Weights of a small GPT-style language model, trained from scratch on English Wikipedia.
Size: 3 heads of 64, MLP 512 SwiGLU, 9.59M parameters.
Architecture: RMSNorm before each block, rotary positions, no biases in attention or MLP.
MLP neurons of a small language model. Each row is named by its layer, matrix (gate and up: input weights) and neuron, and shows model dimensions 16-143. Each number is 128 + 24 x the weight over its row's rms, rounded and kept within 0 to 255. A neuron's up and down rows have the sign that makes its largest values positive.
Before each neuron's rows, "fires after" lists the tokens most often just before its 100 highest values on Wikipedia text that the model never trained on. A number after a token or word is its count.

fires after: ".\n\n" 34, " |\n\n" 27, "\n\n" 17, ")\n\n" 9
L5.gate80 [ 95 129 139 151 145 154 131 102 118 135  85 159 110 148 130 107 104 133 147 100 115  96 104 105 120 116  68 157  93 131 132 127 106 108 124 148 109 134 143 143 167 127 128 120  97 161 148 107  88 116 168 129 118 174 155  74 147 114  99 118 117 120 119 146  97 138  95 117 109 115 134 142  87 129 177  88 104 110 147 134 132 119 116  97 102 108 119 140 103 155 120 128 140  99 155  95 113 145 169 106 150 107 147 172  89 135 165  71 163 116 100 126 155 119 148 134 115 113  94 122 123 116 130 185 121 155 159 101]
L5.up80 [136 101 174 152 118 158 135 134 110 185 108 102 131 138 176 133 120 136 159 123 102 128  99 140 142 153  98 161 146 126 132  96 103  95 155 132 116 132 151 150 144 110 125 104 138  96  94  75 111 124 157  87 138  97 100 131 134 142 135 151  90 117 155 128 105  88 141 133 137 117 105 126 108 121  97 117 179 149  98 111 152 169 133 107  84  81 135  98 108 120 156 166 143 197 121 146 113 145  91 134 133 130 116 134  89 117 129 140 116 114 165 100 141 167 124 129 140  86  91 113 153 152 137 112 123  94 125 142]

fires after: " the" 53
L10.gate380 [159 128 110 106 116 108 154 110 108 139 105 129 108  90 123 129 116 139 143 121  95  55 132 126 173 143 138 104 139 128 129 140 135 120 153 125 131 162 163 162 202 122 114 162 172  92 112 116 130 119 116 122 145 111 127 127 144 153 130 127 140 126 145 124 108 136 100  96 118 125 186  89 127 138 104 151 126  69  99 142 154 142 116  97  62 116 152 166 141 169 150  86 148 154 125 116 102  90 144 123 103 144 124 122 153 148  98 138 134 125 150 143 136 116 149 133  84 110 143 132 180 142 108 139 129 113 145 170]
L10.up380 [117 161  88 114 112 106 156 103 134 153 134 110  90 126 132 103 140 174 121 129 155 119 136 120  87 154 110 122 115 129 152 118 118 129  92 184 124 117 126 148 127 131 104 147  97 103 151 105 139 110 100 119 100 127 107 131 118 171 136 118 115 153 135 102 121  84 146 119 110 115 137 129  95 113  88  86  85 138 156 174 167 105 125 114 141 119 109 102 123 128 151 155 146 101 122 109 109 103 138 124 126 130 156 107 105 124 147 152 152 117 163 142 151 108 115  95 107 164 148 185  82 166 121 136 126 151 150 128]

fires after: "==" 22, "-" 9, "193" 9, "199" 8, "198" 6
L7.gate87 [ 82 148 100 145 165 130 119 155 166 123  78 148 132 147  90 122  87 116 112 184 161 162 139 114 139  95 144  84  95 134 134 107 107 129 124 108 159  98  91  99 158 101 149 121 110 145 152 125 138 127 137 105 123  96  96 152 131 119 101 105 181 137 129  83 153 163 109 118 152 137 141 112 100 135 124 138 129 112 160 129 147 122 184 119 133 149 123 142 142 106 150 128 148 126 138 124  98 103 108 151 104 121 137  90 121 122 108 116 155 126 165 149 141 161 117 164 127 127 150 133 138 153 134 143 120 131 165 111]
L7.up87 [102 113 119 133 155 133 124 102 147 136 118 135 122 133 116 138 124 118 101 109 179 158 174  93 126 114  84  72  86 136 127 153 113  83 126 128 103 102 157  60 141 143 132 159 156 168 114  80 168  90  86 126 137  87 143 127 110 114 129  95 114 113 108 133 110 127  95 114 139 136 157 142 110 124 102 102 148 121  96 196 132 131 113 150 126 138 128 105 143 130 134 128  98 132 150 114 143 129  98 149 130 136 140 134 136 165  99 135 115 121 143 129  82 121 163 120  69 104 114 115 112 144 154 119 128 128 127 125]

fires after: "201" 21, "202" 12, "199" 9, "200" 8, "." 5, " " 4
L12.gate265 [159 118 137 129 117 153 164 160 134 146 116 117 133 122 105 143 158 136 144 152  84  99 153 145 132 105 163 110 135 177 147 137 131  65  86 139 103 155 149 123 169 151 177 130 149 118 118 102 150 119 161 129 105 121 104 122 116 136 130 142  84  93 146  79 123 128 151 117  81 176 116  95 115 101 108 139 133 141 130 150 116 115 101 122 117  90 131 146 134 126 161 100  85 143 158 117 144 152 126 102 114 139 120 102 140 153 118 141 108 139 163 145 116 101 116 174 110  90 117 112  74 161 122 102 153 153 117 127]
L12.up265 [131  91 140 146 126 178 142 122 126 131 135 123  93  94 102  78 137 150 138 123 139 122 102 156 148 141 116 130 162 124 151  90 144 119 101  89 161 142 154 120 143 161 127 137 125 132 125 135 106 120 157 104 149 135 125  82  99 128 155 139  98 139 104 113 134  92 105 109  82 137  52 156 115 135 133  85 114 117 132 126 173 140 133 133 115 100 115 173 117 111 142 117 115 120 149  96 128 133 123 108 129  99 148  61 148 162 112 181 182 114 133  94 116 115 124 155 133 120 139 102 149 127 107 120 126 112 122 142]

fires after: ".\n\n" 53, "\n\n" 15, " |\n\n" 7, ")\n\n" 5, ").\n\n" 5
L10.gate50 [122 133 106 141 112 153 135 111 144 146 135 130 128 150 121 159 118 158  59 123 153 115 139 132 130 120  80 136 127 142 146 153 114  93 118 162 107 125 118 146 167 123  97 106 133 123 166 148 131  95 125 145  97 112 127  97 111 122 130 153 123 121 169 133  85  70 167 140 149 126 144 135 106  90 102 120 135 131 122 109 123 134 171 134 155 112 111 119 113  86 102 167 155 113 146 132  68 132  75 140  84 119 109 122 101 146 135 152  83 123  97 153 130 130 131 113 156 109 110 160 157 102 138 142 162 146  98 126]
L10.up50 [134 109 130 102 145 123 165 173 137 110 127 181 115 140 156 127 171 124 117  86 109 149 133 179 154 135  90 121  97 122 101 150  94 126 132 159 113 127 127 149 139 149  82 141 145 130 174 106 159 100 166  77 116 146 132 118 140 155 137 148 104  85  87  63 104  90 118 129 157 123 141 121  80 122 103 156 131 146  93 106 141 169 119 128 146 127 127  98 141 132 116 167 120 134 116 140 143 107 168 143 118 102 146  91  89 111 139 108  97 153 127 100 111 155 120  82 105  81  89 172 132 123 165 132 129  93 118 119]

fires after: " S" 24, " al" 11, " s" 10, "S" 8, "3" 4
L10.gate132 [ 82 121  93 100 129 122 103 101 150 140  91 128 113 131 113  95 149 154 142 144 103 128 103  31 138 167 143 151 132 121 116 107 154  77 120 152 142 103 104  89 136 117 162 134 134  89 127 124 116 173 100 144 120  95 120 102 128 132 131 121  70 158 142 107 116 106 114 106 106 112 119 157 101 107 131  85 109 123 120 140 159 126 129 103 144 107 177 154 140 139 150 129 124  96 117 117  85 121 119  85 121 143  96  93  95 136 119 167 120 146 139 142 108 149 112 162 153 135 115 115 157 100 149 125 144 131 138 137]
L10.up132 [161 127 114 131 157  98 131 132 156 110 145 146  91 162 127 137 139 145 156 149  85  96 102 122 137 123 145 124 110 129 165 117 180 110 109 156 144 122 139 121 160  90 133 136 153 126 168 155 126 114  93 111 131 143 138 140 120  96 156 139 172 126 128 110  96 162  75 142 132  93 113 128 100 147 103 143 189  87 166 118 141 176 123 129 159 155 131 175 173 115 118 117 179 120 142 130 108 148 157  96 109  90 116 114  99 121 114 163 114 150 129 124 169 162 123 135 121 123 119  85 114  95 123 120 151 125 161  99]

fires after: " the" 49, "199" 4
L11.gate471 [116 134 138 172 154 138 112 153 106  90 116 125 111 102 152 130 122 106 137 136 122 120 126 177 148 135 144 117  76 146 122 139 138 130 101 113 130 111 160 132 193 121 104 142 109  88 128 117 159 152 128 107 120 136 114 139 121 105 130  90 151 159 137  74 105 119 111 130 119 168 134 130 106 121 114 110 111 116 133 108 153 102  91 148 102 114 114 120 160 136 165 116 130 145 144 104 112 109 155 123  76 132 120 116 133 147 111  97 141 159 131 178 138  96  87 127  89  83 174 144 120  84 146 122  81 153 120  78]
L11.up471 [139 126  99 119 121 138 128 149 127 151 128  82 129 113  80 125 154 140 111 127 113  72  92 161 140 130 114 100  96 132 108  89  84  96 104  91 116 116 102 119 183  98 105 112 149 103 129  90 156 152 111 104 136  76 122 116 128 114 126 119 126 136 118  68 140  73 155 153 133 130 146 121 109 162 103 100  93 117  77 187 154 106 104 118 109 143 129 125 125 115 137 138 133 136 134 122 122 119 139 165 141  99 113 112 121 159 120 124 134 150 148 120 106 119 121 138 105  80 165 135 110  94 118 135 120  91 150 135]

fires after: "," 24, "0" 12, "-" 7, "3" 7, "2" 7
L12.gate177 [118 121 131 176  81  94 121 149 157 116  87  92 157 114 149 146 138 111 148 107 129 148 109 162  99 118 149 109 140 130 100 124  97 118 144 149 133 157 149 119 133 122 125 111 132 201 126 129 138 103 118 104 130 116 150 115 125 101 129 162 122 139 115 100 113  96 120  89 122 167 133 178 101 165 133 111 113  79 133  95 133  77  72 112 137 138  97 107 127 173 103 167 152 138 107 136 116 130 129 102 167 150 124  97 116 105 143 117 131 122 124 116  94 137  96  88 123 101 141 140 162 167 155 160 134 114 159 145]
L12.up177 [100  88 188 104  88 132 114 138 148 129  89 110  86 131 129 149 119  81 134 127 139 175 147  76 127  98 123  98 145 134 147 108 138 116 130 107 125 183 133  82 131 137  92 140 114 137 111 150 107 148 126 143 129 131 154 118 153 130 176 162 122 152 131 136 122 130 146 166 170 131 121 106 133 146 109 126 146 134 131 132 115 100 131 110 138 127 139 124 122 116 105 142  93 144 168 130 163 120 165 143 101 104 147 102 155 152 111  97 139 153 177 114 125 141  94 194 110 126 157  95 141 137 154 124 177 164 110 105]

fires after: " s" 13, " R" 10, " h" 8, " c" 7, " fl" 6, "S" 6
L5.gate419 [156 104 117 132 145 123 144 140 101 169 108 143 116 114  98 156  87 159 147 181 107 116 181  93 139 139 132 162 133 124 149  91 124 132 113 123 148 167 118 158 133 101 158  70 135 125 104 178 106 137 109 112 146 120 160 154  90 165 148 120 149 143 132 149 132 130 118 122 140 115 100 128 122  97 117 158  78 161  97 155 115  86 121  95 137 168 143 140 176  99 122 158 104 128  80 141 106 103 153 112 145 116 141 197 111 116 154 155  92 159 128 143 108  79 118  98 111  90 137 102 142  85 115 140 131 155 123 108]
L5.up419 [118  94 145 111 162 115 120  96 140 143 115 130 138 153  85 148 145 138 130 142  74 139 145 132 152  97 103 135 105 114  83 103 143 112  99 134 111  77  67 135 144 105 112 133 140 158  95 174  88 144  89 142 141 172 135  99 153  79 132 131 140 159 109 130 131 158  87 108 132  92 150 110 128 140 121 136 166 150 114 136 119 141 124 110 111 140 101 128 153 139 163 153 135 163 111 147 131 142 161 146 150 141 143 114 126 142 146  99 172 124 119 176 156 137 119  99 138 110 161 138  99  83 208 119 133 139 141 103]

fires after: " M" 13, " S" 11, " Ch" 9, " m" 9, " s" 7, "S" 4
L7.gate13 [183  72 139 146 163 113 161 111 127 136  88 185 129 120 158 100  94 122 176 108 154  95  86 152 147 150 119 155 133 142 121 137 139 114 136 145 130 163  82 136 152 175 151 169 173 102 140 131 116 104  80 112 141 114 120 149 140 128 110 135 116 151 157 112 172 107 127 145 125 139 177  72 121 103 136  90 139 127 108 132 131 112 144  95 113 113 114 124 170 138 121 115 129 129 139 101 115 121 120 106 100 122 113 126 171 111 101 141 131 158 137 160 126 154 151 131  82 109 109 108 163 159 140 147 144 115 121 151]
L7.up13 [148 112 101  76 147 114 115 153 129 124 116 138 152 139  53 149 104  92  91 117 151 108 119 153 153 103 114 145 137 123 120 167 105 114  96 135 117 136  74 114 135 105 124 142 111 141 137 114 102  86 148  70 144 131  98 118 161  96 149 113 167 153 134  96 129 114 112 103 137 121 146 133 131 112 157  93 163 107 157 143  93 136 136 107 136 147  98  78 168  81 143 118 141  99  86 133 130  78 165 130 100  97 111 133 138 115 122 142 157 131 143 138 143 155 108 110 103 106 176  94 168 122 166 136 110  94 147 146]

fires after: " " 55, "," 29, "-" 6
L11.gate14 [ 78 135 129 142 143 143 135 141  92 141 150 147 135 111 117 127 143  98 146 110  85 132 143 141 129  99 202 107 117 159 165  93 123 140 124 169 134 136 145 148 121 106 142 140 132 139 118 123 119 111 134  69 132 109 107 121 169 101 125 124 115 141  86 130 127 102 117 148  87 146 150 141 136 146 153 147 157 146  95 118  85  97 109 134 103 104 102 157 140 119  59  98 119 127 142 136 120 117 138  95 123 116 103 141  98 104 167  89 106 157 113  87 129 133 104 146 108 113 131 114 143 158 135 100  72 133 154 138]
L11.up14 [133 118  92  88 131 116 122 132 169 111 108 167 116 136 152 146 129  93 146  82 131 177  89 144 122  96 162 159 133 110 156  92 117 141 150 151 185 162 134 169 150 142  92 114 158 109 125 110 106 134 133 111 128 127 126 148 118 116  99 154 103 137 115 139 111 136 156 127 133 143 131 138 123 150 140 170 147 108 116 139 113 159 142  84 176 138 129 100 173  90 103 121  80 105 154 142 161 136 130 118 119 135 134 104 118 109 199 113 102 147 120 118 101 132 112 124 127  78 128 112 136 157 134 123 117 130 108 133]

fires after: "\n" 32, "\n\n" 8, ")\n\n" 5, ".\n" 5, " |\n\n" 4
L5.gate446 [ 83 115 128 169 102 122 111 101 115 140 113 117 127 110 116 174 117 122 165  96 128 163  90  99 123 147 132 177  75 142  94 161 124 130  97 142 102 118 163  92 147 142 100 109 142 102 139 118 102 126 135 116 110 132 149 131 141 116 130 159  94  96 133 106 120 135 154 137 112 128 128  86 126 139  86 103 167 131 107 103 133 115 111 108 140 136 170 148 133 144 117 133 155 113 139 144 139 125 143 130 126  79 119 155 151 149  94 120 128 103 122 109  99 102 139 101 139 141 118 143 140 140 111 163 107 111 120 168]
L5.up446 [121 118 163 119 119 112 120 117 128 133 120 168 135 147  82 167 101 129 159 134 103 114 125 112 144 136 134 147 105 151  87 139 154 132 121 147  81 141 125 112 150 181 121 134 144 108 101  88 105 179 140 120 115 110  94 147 155 136  93 129  65  92 137 145 118 160 139 130  92  80 152 118 114 131  96 113 121 135  86 123 136 152 112 115  87 174 136 116 130 137 126 143 144 109 124 139 128 153 120 153 134 100 116 141 128 119  96 111 150 112 143 130 107 110 123 136 127 121  89 129 145 146 106 122 154 122 116 148]